MLP neurons of a small language model. Each row is named by its layer, matrix (gate and up: input weights) and neuron, and shows model dimensions 0-255. Each number is 128 + 24 x the weight over its row's rms, rounded and kept within 0 to 255. Numbers have three digits each. A neuron's up and down rows have the sign that makes its largest values positive.
After each neuron's rows, "fires in" lists the words (lower case) most often at its 100 highest values on Wikipedia text that the model never trained on; "fires after" lists the tokens most often just before its 100 highest values on Wikipedia text that the model never trained on.

L5.gate113:104141125115174160130102108120153150092117129131117137120114121121136170114131151125150112142162142120127161120126176121165128154132118139139147134140128112180135168158153123160121196100128110149087124142138108084117125135148120110093106142121095106140144118124125168095109085118197123113163136110050164110081140118173113105123135109130111150132122134144103091113176130125151137132104137127131140114107103116170095116152128182149096123136137106105120122059065155128148131111100133150159112139137125114137111173123164081140107074140096132141129110087101124120137108116161128156095133142114141130123113124082124121126090123125159111141107080133108126111117130120126101096117100104074101145128108123144131137138180144094119125149139108072150116114125185140149115133096146
L5.up113:111107133133128131096148102137109148097157121087083155090099152105128165125118085142138056102151126155160119163139160091147109162168137139110177113148142104140085134140127119132122157104116132142149096113090119085173129131102115106119116112154125129134151121139137129116152133118149197131091116125128114099104153111157151131100116097096114116155114133138151127148107110119122134142171096129130088120124147137157131148060139116137124107171149102126141137130144154116137191123159128148122146129186141143110160139106107144106107131133116125065136102120120111114150142105122138154127167142140141101131099135133134127102103211104135129133099121111120104161156113141150114135122107118102112118114108146190109103108153111083102164148117140078080158133162153098161138141150153
fires in: "september", "january", "december", "august", "july", "may"
fires after: "4", "1", "7", "5", "6", "3"

L15.gate189:112159138129171116092180149143104114121140119137130178102117130124118110117124132125147135110100153153150149128138114141105100093158104138122079131110103128160092141102160131139146148138142151112119112118126109147139161134091122103123112167082134121100121181125092168099164124134127125124142125126104141141113161143132174127121120130118138121115156157154137181141120127132090159135125114170115138138110119098096092092117140136100079143132135148154068137161100117109230138165144125137114135100180126120126107153146135146124089123132115149183125133160110067136145144113131119132101127105141135169190126155117102069112094092130095154115130126153136134118143138124136136138140151079141112139179136166155169110110116138155138113147133124130108117143070122153150174136151140
L15.up189:122155119139082100147165161105095105128105180141127143122162124144127122097087114134141123130114160126149116111106116136124105144172125112124118096073099142148091086132117162129107128128139141090116133103102152120170138115130074127071147133137139122104085134101136148096126133140127136126149128109104109155151108154117169142118131127137112168101108113105172149139134172138069098108131155182119121117130148075125144115116127132119098125156129140088117136120103135105148106152077125153115160169113124131130179131097166138105152124141166193138086138107118135095153123130079140089072121138095106113151144115130136154152126137103108124146135147187115111112139123126152137144136151108085124148187178126144152096142138132096163102125164093090134109135142125159117146120140162
fires in: "in", "on"
fires after: ".\n\n", ".", " ===\n", " was"

L12.gate204:122113172169120164103085070120172129132097138101093106171118121102120169165136132101100105123113144132133126101088144137077088152177164141116103164127125108131101132108083188138113125152117118131124178126136123152153096135148147113125194136094147151140157120133133151154123141127147153137151117140155146140113150134154125100135107115102140108205173138147124137111073093145110159115105128154117125114118135092145089118120149149143136142092123142172092107135151132120155113149136116082140128128131118104131106136137147091113105115137139087115180132128129144146114128120164101142140139129127156074100114129157133113128118117108122133119130125130154141134086139115125120116078143138099141158116121167167162122126160164100106116123131138091128095171115144144140185108112191
L12.up204:079125128099159133155155126099131128132129143152093096100121097151131146148096114124127098109149123122146110157124146124142150105147138116125107183165124090110109116165122091130149088114086138114125137165152150089158139148141166128083147114144081137140104112112125117126105150105109187115154142117094103108130150189119135128145139115121151142142110114138166153120128142113125094137126197151091092134142111134153111117156118116145080107133143142160120162112162122133128149066171141103146124158147135128103150151130135153128125115154094153091114067128127145126175145126119148116131139149121129098126099164134097131093152085105142142183142078114114124077168125106095136124120157153133134146173137156143154081086126112093135139097134135116154141150098146120175177119135135
fires in: "in", "on"
fires after: ".", ".\n\n", ","

L7.gate623:157103140086132181149125127103152099122134136130086114129163105131124124105113168123150137116135169095098132082105114112100130128172120097147168102132103129133107120157113128152133113093079088156126140143135112141162133158169155123155146116118132133132120157152105125155113143109122140130166126109136129166114137064143135098130127096119153126141137080110122134092112101162160145166120113103146146117106139139101121108105122101134102150147144135165102112128148152102172132146087109148128078154120100130137122118178145115148146124110181110169101117102112125127122158115131153089155143127074149140145109169137120173095103125161095177088081125159173093103125133116143108147138141106135116117142174128135142147184147109147137119135077106149138109155115122084095156134181156
L7.up623:096161119120147122169136129141138121117134161138176154150116126120116126157123123137170160138143087150110086101152111157092140102100132108154098103177119116103066100148147094108135076108122086102152133118152137128146143083119135104146137131126120109128123127089109142101140171103192122136119117155144109102125101167169133111133131123108176155174139107123154123131141148123110120116112130097106110120149094170141144167128131194155155146143159115165097138097128099120132136107127137157113101108152114134173099139115121150096175161088132095119137114112111101101185164071129124123124142135139125142152057105124084157092148093134126150112145132142119102103102124114126161095168146138129158112185124175109137140115137138110140115132127153113146146135150128102149120133147131
fires in: "in"
fires after: ".", ".\n\n", ",", " and"

L15.gate366:127140133092159130110178147150180110126071138123145134112144131162133088124122129123144121171088102103139134116149132137133140104118104141124125082136103139128099131123107130115163143162105127140106125178153160136096114169151126152166140133127151131135130138083173147135082130120164172114153187137093121127124116193115124103137089141182142152132113093121172071123108113069087102149149138128129108150110136158106099083088125115109090167100107105151082138128141118178162138160123111110135134130139100123148108153182143136116093173137140165162128142152150124153128097161113128123111157140122128129140116127141143113113085147143133112139163145138111107141133159141160127098125175162104103115134109141117092165112143103140159142105132129094117146132127120165093142105100124
L15.up366:137102145136116129110128088151164113120126127125132142136087089109134094161150131147123120119150158101208139120163097166171118099108145139084116091104143144150103140122139135121111110131136151157111095133130117174141117104112106106126134113113079140122121181136159124118139155111134090136124117126162107118153099103126145124095132098136124087099136125088106120089130133155099088110140112118156128091109107111167166144108145170160111088144117107127146091147118113117102087123116109111071129115138129126080127138118122155095155155125110090131136157123144200106084116112101127105144103131125126125135139173099130122125139139133111122116115120083117150170148088092131112148176103105100132147150128160142115094105172116124120157126130108118214124171122096099140112166149162
fires in: "in", "to"
fires after: ".", ".\n\n", "ing"

L5.gate66:082108159059110103150125144152151168135139129097128120137130112112104122143128160150104101108125102119130116121113113121115186139138105107104114134137118105153133133167101113153143129132129126174108143101147126090147168126134113096144115093125119110128125143137121101119098085104090137117153136143108087095130178161112128131109094116102135129114097143147113123105085127145116129135114100134124155144108103126138065064120122146157139124155092127187133153141115073115146098114116129138152189122172125136111143129149169117157160119117072160127158155182148125133134144116098144105122114110125149110172140123149142116153102107103120106103085152114144148156131071123148110124124160121103114105100138187150187163120145146163143102132098136152097100183155124120114107111115138
L5.up66:188151117121099133117148134152135096148131130141139116087124118170120124141190134110114122147145134140119110143117104178084108139105120125129106163148132109098147094134092151118117119147112117124103156180145113154145178124119125155109143148137144127150113151106069127138121140118157117095117122149089104149117122177129134154098162136083134131147091140131119159152117108130147124106124134133107118130120079151158120183140099091134131140136081108165106146115139162161143115174126130132137085179129149105157127106091108096125093184150117160126127101108139135107125143103113174124119149094133099173145155115088105129119157143135159106189104136144122118113122149173160146149104129146117108090100103118128155087108141139126111107130105148154134104182093129105094182156115090
fires in: "in", "during"
fires after: ".", ".\n\n"

L12.gate132:141098123155155144143113155135147168092085124101124116130099140142170143131143145106102086172174122107124145127105114131099107113082159101089114124152140130167135160096124166115072145133132138100114116150128135103095157139121117125120155118130106139149111156119123110114103084098133148101122123185114090133117128130123086140114173153120120116146125154094135148155084150122118139120137101124156117096121112150128153164138115081133155101120123155150119111126129106141090125144117118134117173111143082119161113154120163124109110108169131085124114116157119109173168140145098120174088142089083127074124111147088113123099134151099129136101107108152146113147115125160149109158093096168124135137143157097149104120101111123137115099159150066143099079092143173151078138107122110
L12.up132:148119128104163128116094120115112161128105146188117125108127118081168136098097109127165115127105153118125142132138078093113113122134140135144140139110116154093133142108138117078175121130121114171129113116109160125152130103084101152136119161088116155118095139135143138110135157170110122172135143150141143124129120140139068120148116089149134138111103147103109105146142151106166123122176143113117119172140075150114173098125102121141141110108145128099110108123117115124141125148131085152103117103127127130113101136096148176119136121128114122125173168105114107122118105109153129163114089098101120112183101118122115115125196143058111110131116139132119096160145078156168105089138122145151142150134122150126142158183136087145117121121071110108114092155105136089080096158105108
fires in: "the", "however", "left", "under", "but"
fires after: ".", ",", "1", " was", "2", " re"

L8.gate559:114125124144111076139120111122099113142129112156082116115150102098118133157063097123109123108102129152085139108097112136099132153115126167090112130129139141116173109127097149163123137119108160142143080134124169132153119132125082132136151132128120130144142112089136127083115114128158125102162120154076098154141132152124127109163164142103111096122091144110123141110125119143142089117066171103073109169127100153091083067137145105094122157118097129110140126126120085123118115095118139121167149131136099127160105126089121127168089152155100142118127115125120106178120106180090132111130113134158133118114094162152144110114098147115129091127135108099122106117149090153119180169150119176160125144121117162154119142112101160146114117100102086129125122137142129170111146161154106
L8.up559:130135113131157111108165148112080069121145130132100089129104135079179145138145134081140086161115150118117095089100122163119083145129127114109123134129143137127083121129119150124131141153120122120131150127152168139112080114096128092089148159063139166125098124141132159123121080128106162155165095102129150113120083131120132152134135074141119112107112169157140149083137106178130118131115153121156159129093104177149139128136135130075137139159104131110130087110080123076090128086135165151153137086159149141118156146074101175115136105097137135142134130147142156140149142128100135106098113130114126115125134143122117134112114145123091126141160118115123105144125132119111100113162134141119066100134080133131110108121139144154135136138137133165151154128138166149110172168139143
fires in: "a"
fires after: ",", "),", ".\n\n", ".", " was", " by"

L2.gate239:106133110143108114118172114121107155130124113063110147083140126152113098107111120123166117139144136139140123096114122136085136142133124140083112146148107127078146136176134131141115111146139161142054154120158156143135151092168117098153147154143108155132166116137134124120083146106105132122105136118128166143147115165121152156134131165133132101140135129112150092171108154129145112141124142058145117130134134141093106134140153118147113130084135166104060096100153154169159110126161131125116102140110108096133080151144161120080185110095146145147158117140115137093107175148126122097106148151136120079149104130122103106106117100156108137089144142117148134139136061150104153111127111155129126106130091129163160115111123145111120144137129100192124148161139147124167118152115146
L2.up239:110136134134138159110139092107135178134165118117131109108102118104131124173130100146144052125110098133115113107116200082138133041134137152122135144161127178096126138093125146137117131145170135113152119100135085131157114100125160130138136172119132143114102129110144124177116115118128129127093134156137142132148130158124142108118098114123107124145091158108110123138122168122140153136135089185113137166176111141185127178100172108128109128121142119128175134096128153124164111150120126159095126131118131123102123105104182107141074160089129127108159120153120126123124125144071156136126142112126131112155130131126118122132118118126153126156126143084131132122137137161140154134099152150113178118095180131134141136137113115144126128198149099134125135161119132105166126199115140
fires in: "2018", "this", "2008", "2016", "2019"
fires after: "1", "0", "5", "7"

L5.gate582:093149164104139130130179146093137108169126144131102134118125161128128130156158121110094138129094140127094100116158110137098153141108198127149098117111125115144140109083107118120132093148125123176124137135153140134154161179119126186126159122088149116154130173088105131184136116105133117093102098146119146170103116122100164108157112127147173136135129122131179132127134142150116151113123162119100127118137120112163132099133112153121121137131131123102131108119086078133152101098156111056066142142160119113123128131073137130122157139131090180165119076111162134142127106151134151178119134134125090141132137137127145115122134109140137164122150132126114087180142129134169132156116121119077172134155116194144137142145139144129140126145078156160129145124132106118132104131141110
L5.up582:103120121118116140125106094101150097120101112146082158137116146136111116151147143125118108123130133135092110134155091132129103098134176117177161128108117106148124110107145128164109046155182111139143163135102124124159127108160119125108132147130136079110117092120119154118124187119173146126110086114109160094132129162104176132119151100166141144100137115150193081136111131158142140185124133104143125124124127117146102132122122149114141110123089149097140123117148145120147099120091104115111166079155118173137132120143093135137118162147140149113107122150149099114095102141134135190110095100156104122088116111106117096111138126127169149151084151149131118162154159144135130174143149105153160151151127136120176127148122164108111116107139136135129114202138115147151156126164103
fires in: "in", "during", "for"
fires after: ".", ".\n\n", " (", " \"", "ed"

L10.gate137:149153151119142111123114137104143107087116123127161110162112110116117150115131147156107094122081145141136121101101183122124136123128117137109111166118132129149120160146075123167149158174091089121114157136150118120128130116140116138157130162163135158124068090097137150092123127138118124106167123128140118122133136145134158121107141145184115134094113122132149152116099158158127147137129116145167151126116119110118138154097159139139155147088077101113111099078152096103137086108161163144079141122122110098102146142125113140119120131125143123127149094107132123129138105065121167083123143142156124136162123137144139114154122112143154105068093079135138143118148108151142121088150110108125106162111151154127132113118177154100070120108092146055091140117108146139137176132121060
L10.up137:105111111140142109117127120136140126166127129105122108124147127099130117134149107152151163122107119147096126158095159108144132115092117123071149077101151153153076138103120141140148138097164116100115154121121144110156105134080118101123113169053147103188109125136137108108131102145154128137162061134161153103136133117085120115142139102105117123170117116116120137105141135144134095117134198170126139154140132135136131133091110169116129155103149111131117154114175121117161105141134127173126132114153126097108083128125184143110125166126177075109120154105154106144161150118114121132114134141080128116132109136146105123081116102085116140145148140085133125117167109090124093092142127141110137134170156096152140110174126151103169116114103156125114164148129142097174122128142160
fires in: "in", "he", "according", "two", "she"
fires after: ".", " p", "cc"

L7.gate33:080155125131137142140110107143154167097157161148125107099084126190145129125128100168085102117110138165066179141170149088125124095117101120132118144160117084095145151099113144173087099111062096123131095116148171135129105148092116116133087101152116135160132078153114129088159101109136141135102120116114083150117131128075107168123151172105101136123098158165131141146125183132134118128117130126102134145132116118112138129121132089152134159164131121135109122151139112159100120140141115116138142090110127140089094138151136117079138104137125111122109110118126102095139104085113114132171146114159104109128105100113142104118102159101139107110128097103091113109179113138125125144102144133119129138119102149141131117123128124136116136145143144111161156103114158157132142110188072
L7.up33:122085134139132142082119115149095138093111136132122139129113131140144102101127089101121121122098147093115147107115136101161109136175121110128120165169135117124135126149126162106146110173111148123148187122126174153128133124132129113111141149080151147129130131100104098115104106132157146138144134136138108151127149121114138164101114127138092127123099124178134185119117117112136087154146120133103163135116150102132098157167130133117100093085153132127126134124078112111100164109089133111115101139124110110128117122134119141084177139060180147119058156115114148121146137134149110097120116149075137088120068090152108120108159145108077130188108100143109089116111092120115147086128113144161148135101154099114120125179159103134106107184141135130084158143162139142126124126141121
fires in: "he", "it", "she"
fires after: ",", ".", " but", " and", " that"

L5.gate360:117149109135116156154117132140130114102138173116086118152114095132151112136174165136100126143137141114076179102119117122126144137169136100134121132160077148101130142136163160123122155137129118129140144127207148084109113159151148095121110111118123135189109102140126108128160115131091070130133126094143105086119115094098136163091143118116096131135117141136128108122134099149122140138148130187184102123135121124125100154138110097128162122112131091108072139127126154164106151155119141161076106079159103159149140130178100171156172116103133096144138134141119145126125134146156081161113167101107146087132133162124158112142116117136112145105132154144127114170124162153146139101114182118124152086123124128129128111171162100104083096137115135098123121121115141125117129115096129
L5.up360:106136151146139126148094153098105125127090181112146146142135164168119149092124141135147120097147105082104150118139140141098131134104097147125104117118099102149108098145108136066093155126117067117106125134166090092112121135127109132132075074113131136121122134135104186100139126125115104120124190097156142078120108112139161160098104147116116147149092131160104124113120126152116132141163141093149112121122157134108116151130141154149122133142145137155147096095108153106069160165088088123115132099136053090092158100075152133106143118100166145129135103116106108133115120155149123101151103122127135114101110136105149128125096104104170123147115159107156115114161114141128163102116178107104124125092112157133116123141090114128120159146122116144139113157146172101116130106165129
fires in: "it", "this", "the", "he"
fires after: ".", ",", "==\n"

L5.gate155:126127123093136127097081125132134103139167155119153094142148110135123111142090082131119150094132131119120114122156093139148079094159140101122123139108134124165141120124115144145128109137139091130131091138116155127149118142133154128100127138146104138130132129087096113125124139134122139100156138162095102128172114073123164139119112127168163164130156129106122137121112144142089130102138120117153144121128165147142107134147138146137126126150142110127105110101097148140141165114165134172119140103158151113123129088133108076118120148072141130134153140088104150134174125097157146144116110114157128157117110131119102139089100132130111178128145120147138115098102113177166165082057151067137176133135159184166151092111185159203138117120082102140142144152122145135138080096140134
L5.up155:133168152130113093114124114134127137135135155143145103141125123149113121143138112144116145146152125126089135127131151160102111114125128214143148100141124072173162127186113116162147126165134118138125111107128120124113165166155124164141127163153149124100102132130105142174138122126144155117150099107107102117146175133132097088128118082151124130146121145111142117116147152144090117143108150097157112133105149113145074151082117088114140117160145113126085164184131118165156179155120145106123149106131140114116144092092145126153105175147130141143113105114102138106128072089128155104118153102109131174074136117151129152102139153107109152201112144159080167127135136120134139155118148135123123094120144122126131134137104095087151111121086114109125153184131127120090094091132116
fires in: "in", "microbiologist", "microgramma", "on", "during"
fires after: ".", ".\n\n", "ic"

L8.gate363:129124137130099127152094112130096134123138131122084138083105083115114104133097117132111095150066141154140134147103125133127090076104124150140105145150123107109122107090166135131111141119159106180112150121083135133121117141143160121172121125106140127121106083143153126148106160122148100137158116184135174120095119159109111138121154105126085125138156133135091143118125157140110149126124107116157090139153104114110176152115111107182103098092093104088112144172122107127094126106104129130120170134131082162112148109160099117135148129106146151146114145133147109141117154143109120155114143138075168106139130133144134138135126154148135164115093156155190096091152150156187158063121147149157092149135109137079141159141152097132130094142089106132140126141101162098139128136112112
L8.up363:118146135135191144126077137137168129132094121117131114118166188130143145134104177124142113124103127114108151129101114123099132131162092155101125049155109117113140129104092167112147149128114170112168161100135122155140136152147097161103138153116171132143107086144151137155162110077099117135105139100148119129095126100139137096137085099112114129166101158103154075131112132136153135134190093128136114096129119115132129138139116123130130130116118079138112099136121152122103127135135081124150131107152165191118103150117155122150108110157125124110132145100112161132160124165118138131126142110136116108164126128109100089123126163099158126157138123082105110114109127147157184135082119105111138076102106120172165116111123149141127100180133117100127111146152133092076121125134129
fires in: "the", "there"
fires after: ".", ","

L14.gate506:117174123102116100195116146133070103145203139140144116142090160143089119093111110150136119151118188128116091135144170116139097112096165114142118117142104086129163128102129147136122154100134111094112162135177115137153137125135116124127093116129147154123148127117115167095135117140135150139143094122145137133107150135109156134117123129159118127089141117148123129121144131114150095119122067149099133087118087089120122152105074125128133139105124128145146114119144116110124119186122148103057115114120142131124122158138124121099127113121107163147096108131128107117081118187137154171133152144112131116132084121138199092141148141126148115136139132137152127144099121144117115132165111090145137138166138113145096120115106128113136100158077112170094111169118084156071141144132168
L14.up506:167097115137092126123124089115088131069124073191125160128132092118083136123158132147128156134129117148124170108126152141122131121128119139143153148106154133155068163137134138153141122137145067102148164138137115151125131165125130101143114076139117138140146109084116152172089166092165121157142152090094122108155130125157116095150147122116115128100099131159187133095116111151133125151170125086122138157150083084116116127103133105141147141172113133084106145120113110095131156115164102123118157143182118136106112116103141132127108178150128074105115117154113110134146132151138075107173143129140154125101128136134129168123127155109122108116142114109139089146119133104146184145066111102131159162140118127128109107111134130083137131109165117125112111111143106140100126140135136
fires in: "it", "he", "which", "they", "that"
fires after: ",", ".", " that"

L2.gate62:119077115116115145169119125100113166143155140126152155153107128114124122102116123121113111109105143138109136097140131090125162103177113125140105137123133131146122156128144149098127103145114103137146136099155133117108127126138129152114086156121143102170132166095131084119145149116151123089117118090149110102125094116155163135134115157100172127138132094140145176160090177120103104136146162101145124155127145155126109101101145182103114105153130112132110150120122165122093120117140111141145161141099069123136107153191142137107175161154136131130132140114107129129138141128125094102126157115059092129108163130141141135154117102125136115170068134101173087166118115104170136061126107108107136145135075162140135091108181151122128123161087120093100171129144096137132129131093121
L2.up62:128089114136134161155119104095103126123075129174148133114076101135117084158117099113151059122115129145139150131118147086083137101130120133171114106156129149119130139131186095116128126129124125121112169129111125106117124110155132170136117139122109137126115097077158132104126103106111085143122102101114173114164153134129104149161102125138109129113087109145110079081073145132076123153125124137155116141104170132106171113131137145139057115104150127147125133137144137099156147172122143128151121107128115153084136163115121156114126115152129138156167095126152173082128149134131122167131127113127107148144141107172126119089135124150119083111094116079138134146129101110127128097134146161162155150139141189132129137119091114123144118190156125127137139127143116088103098127122166
fires in: "2016", "1986", "1975", "1996", "1985", "1995"
fires after: "8", "9", "7", "1", "6", "5"

L7.gate307:122131125133117122150153143150111142100119134099156117130181116165106179127107118164135154119137113141142186103122144119104128092098140134103132116142127129115116172183126108103169108135129128124096128174118109097140143126123149113136143133124135083146122105116104111123087109122117120161141091141152073157122166091104119090185085174117117156130154145145168130108084157115110129153145097151125114121129129117094110134129143139131117169134149134096106121123112117157154144105124087115070162111118149118148155071142119125157100139135084148151140144115136081148122130098128155131142134162127147130112122139108112130109105127181117156147122115131107127163113119124158158120125133122148122110191117151142134164213125126138138088119122149094107150073105157049133131168145137
L7.up307:125115111115136133097120108139124095146066164148111150119107136134143143153104085114131126112137157092103104157128099123094157113114129116136127108164143105077112143141107134128141145136081127128117164136104138151100103142139092129154120149138166114088152141109115116119122131150106116087145097165097162140108100155120129123079140113153122113099098130128110125139107143106135091133138143075101099147131136121098116100148150118168097147151155128135091129103157135121169151126109135117136108118179119114085110121096123170098147113134123114099125093152076148119138131053115141120077111079099096115122132151113127142161112155166077130097133125162141136156167131115114074170090146163149111123096099152115113105132182076158135093101121077107129131151123100130113103115124108
fires in: "in", "at"
fires after: ".\n\n", ".", " (", " born", "um"

L11.gate127:104129086106158147129113116111134131124133158110172126149086105181142137105168116102164108155115133145066124129180145102142122145125122098123169113076098119131074134111136157114138110117135096121129130109164157102162134148180116128112137110102111138143160119148137139169122122153162099122135160116157120133105140094092146151082156117109118118099145142110144119145142108094125083166149101133112117157127190122116144126123155146106131111150179107117154099154175117094110114103117179086136121119171100126122132099112082129142130091093121119098107143117124146135185091110144132130153107133141125136125121082144156120155123107151093103148117158124176116186137117125143120131115108126142115104146118121170101100143118118108092132129191124121100130131137169078135161100135141
L11.up127:166092114131138133104151097125110113195103169136098137146147116161134110137124104161108143142147125111090166099147153119139131110161124109111098175146100116138094102157115116114101108108129101147113159132124145154146105147090126162093170131142130139111123144146190105129151079148112136105110119150159102124112137160159132115144161113143131085096193136160127156109152134159109127118165185096119153085125159104095165127130096126098139101121128119176146084155149154158131125111114142116151113099147104130120109127097146119111104132099130127153110184173156140131119149131101108115132142121136105120125126154140157107139119128148140093127099146143170141131146120140127140101115103145132100147136106079129133153192135154123102161159169125151100183125117158087118160101161165
fires in: "it"
fires after: ".", ",", " when", " as", " that"

L5.gate655:147122086150165128171094153144113113156131156108115106147080124181130159119134158182178117127133142133086171140075119084135129119122131098114081104142133137132144132097118112124155092163106095118140116101131135118136120110111100120117097107112141186177124119130137109123144112159121096119160156137126129149120173115153139194130162109096113129119131118165131099130135077153104098131139112112170100161152093082102146164105132140169102142138139142138132115143139160143109126161196122099124148114133121110113099152149150157121129076117130102126091095111157108088137089146096183155125126078117118128124137109148154115168082163129125133157160132116134115119149143152106127122121131140153148095106138135128129122119116107139172137176150092163136126116144127154152130106113114
L5.up655:119199141141150133135140108127155188122129155143146124081054140178141126132112120144111085113131131129089131099098149148115087128107149120119100136136144106155113132146153147175099113135124092132104128084140123143165148137122170098104116120110169128154101121111159132120129130173137126138137141142120103126179120147137137168114119126154143134137125158141128090108158146089114109152132089138125137149104094118138092157091129132118172129145112183112109125072114105111102151164120186099124173121106087130148089096126150150078136131114138144099091128099156102130133118128165147113134157104128140110127107138105125149140125147102153118102137150123123118125139113146119121181123179145201124124153100134138126105163108137150166126124116186114109165144095099113095153134141119
fires in: "he", "height", "it"
fires after: ".", ".\n\n", ",", ")."

L2.gate89:137115119130135162140129082125114111153174099172106113092134116106144131132103104143143129121109133161139140134175127158128092167082127142145101174124114123090164138077133124105127155114145116164126200151158134078140160115113110150115160107148110153115110128081156112117107151136127103136156090124155138065119089154119093129158124162141146109146081125130160109094135121113142126118115097079170109144134089177116109092141105108155128165108140132131090129093122127119132139092123177156125131122112099098111168150116144088095097126161146100162131108128117135116120121143152132099108135136100107140136153144142111132116138122138125127094107113158150135136070167110127120153191145124138143092107105148111113119130147087170138139144137153187149167127156123134090148130113112
L2.up89:147131130094158144132132074131099137142160102135105131125156124118129118141146113165096100091103116133151104117108117141103126134101131121081101145130149122069111161134112109115125128132143125171132228099150158099138153099136134148146114141135135122136123145072105142137128155123127123158185159109081160125117140153128078123115118120097139121146134127128126159096127141116124126117129141127114117121113114162101110114156118127149101123104171158149096108105136129097134166100146128115111150160126138118095162164134111135074077130169124118134152111097127089088169114119116109144119168103122111138133139137122156141103108130123111138088127123138162091151090076164163164109124150141120143074087174195113159137158120159104132147120137106164129166162149150155116104138154108
fires in: "as", "at"
fires after: ",", ".", ".\n\n", " and", " h"

L8.gate97:098113129131122146136140141097119151186119129127138102149159163106153133115128094112127102132099115149134155144132073134115154148149105166104121138145123128111105137137112144122100141118171111133161114119161155145183158157141144115163140102101140156108135101137134118160180144122110128111132087166159178137146143182116077178153137136118164109105119157122177129125082160162093159147170130137126082103114102135142086098139101166152106158142139151119152132113166100132111131142114113102187138128167115115117178108152111153166114180119093152148131115106151136109108122157155140131102111116135147094087097124104161104115137143118151097121146141145145106122143115137122179129133141133094110115139086123132134124118155061185141108120116162118153121115126106090124096108131131
L8.up97:112156127087153138110148142112148143135152136147080158147151113126133138126106090161116146101134151120108166159098128131109138090114097126119108144107158088148096115128131150098141148157106129144164104097106124100110173100100127117119136136149143192142115122165147141104096120136133137109123110146117132149107138160138151127142174062145153111119110114147165124099151143150142126124147163150136159109138140133133096125157140145158118129126122108108096106142110068132119123159122094076129104132146078131121111169139147099121117199137143105073151127064118133111098166135152123142119108129120139109120146110149110072135135109133187138162096145116131132111109120129134115137134157156081088102111093128117146148130110154156175102097151117106184118133142159167188132128148168
fires in: "a", "after", "with", "chose", "like", "having"
fires after: ",", ".", " ch", " (", "),", ".\n\n"

L7.gate303:142105121141130137168099109188123171165156125142116118109115109109122123129132137115130125176105112105110105094119174157135140137127163150132093122096094128134113115149103079129120113116187085115133177120163086138140143084141137096143165113150134110137139165126126115182093137134108122158114089148076124149155126121083126101128125138112128160138121106132103095111135137116122129112146110162117120151119106121077112147127135102134148120177182128114117111056111126119174176124153121143145107081131120143101145133153153092133166132093138108121136176118167092122163148115127178102163104123110167132159094133107088134141116122141117126153074154159192102142109178140143125158127142111110105160107156156124166129122161149146135129145131126150111142149124115120113131112125133
L7.up303:124133139136110145148121101181126166112109154164150198102090137124092102126094095159076080119124149119134180126130105104104172103137118155126069160156157137118090156111058133126098137119153126150106180092107100139151124117107121147130119127095150155117175160110131163082139147112128161091150116175162146124157142123135105155119160103150128104156115149164122144178108130123092157110131156123138141135135116143129130129151121184152112126084126114124116129130118114136138097103118092133105116129145115122147160105114122123131101160108119116076155155134109137126117127083148097144110092086142124121160138153144160123137140142105127147128123098137125120096135065107136105114132153127157138156121122085129134111140084077149139095155154117150157126138127086120123126099109136
fires in: "there", "in", "it", "what", "that"
fires after: ".", ",", ".\n\n"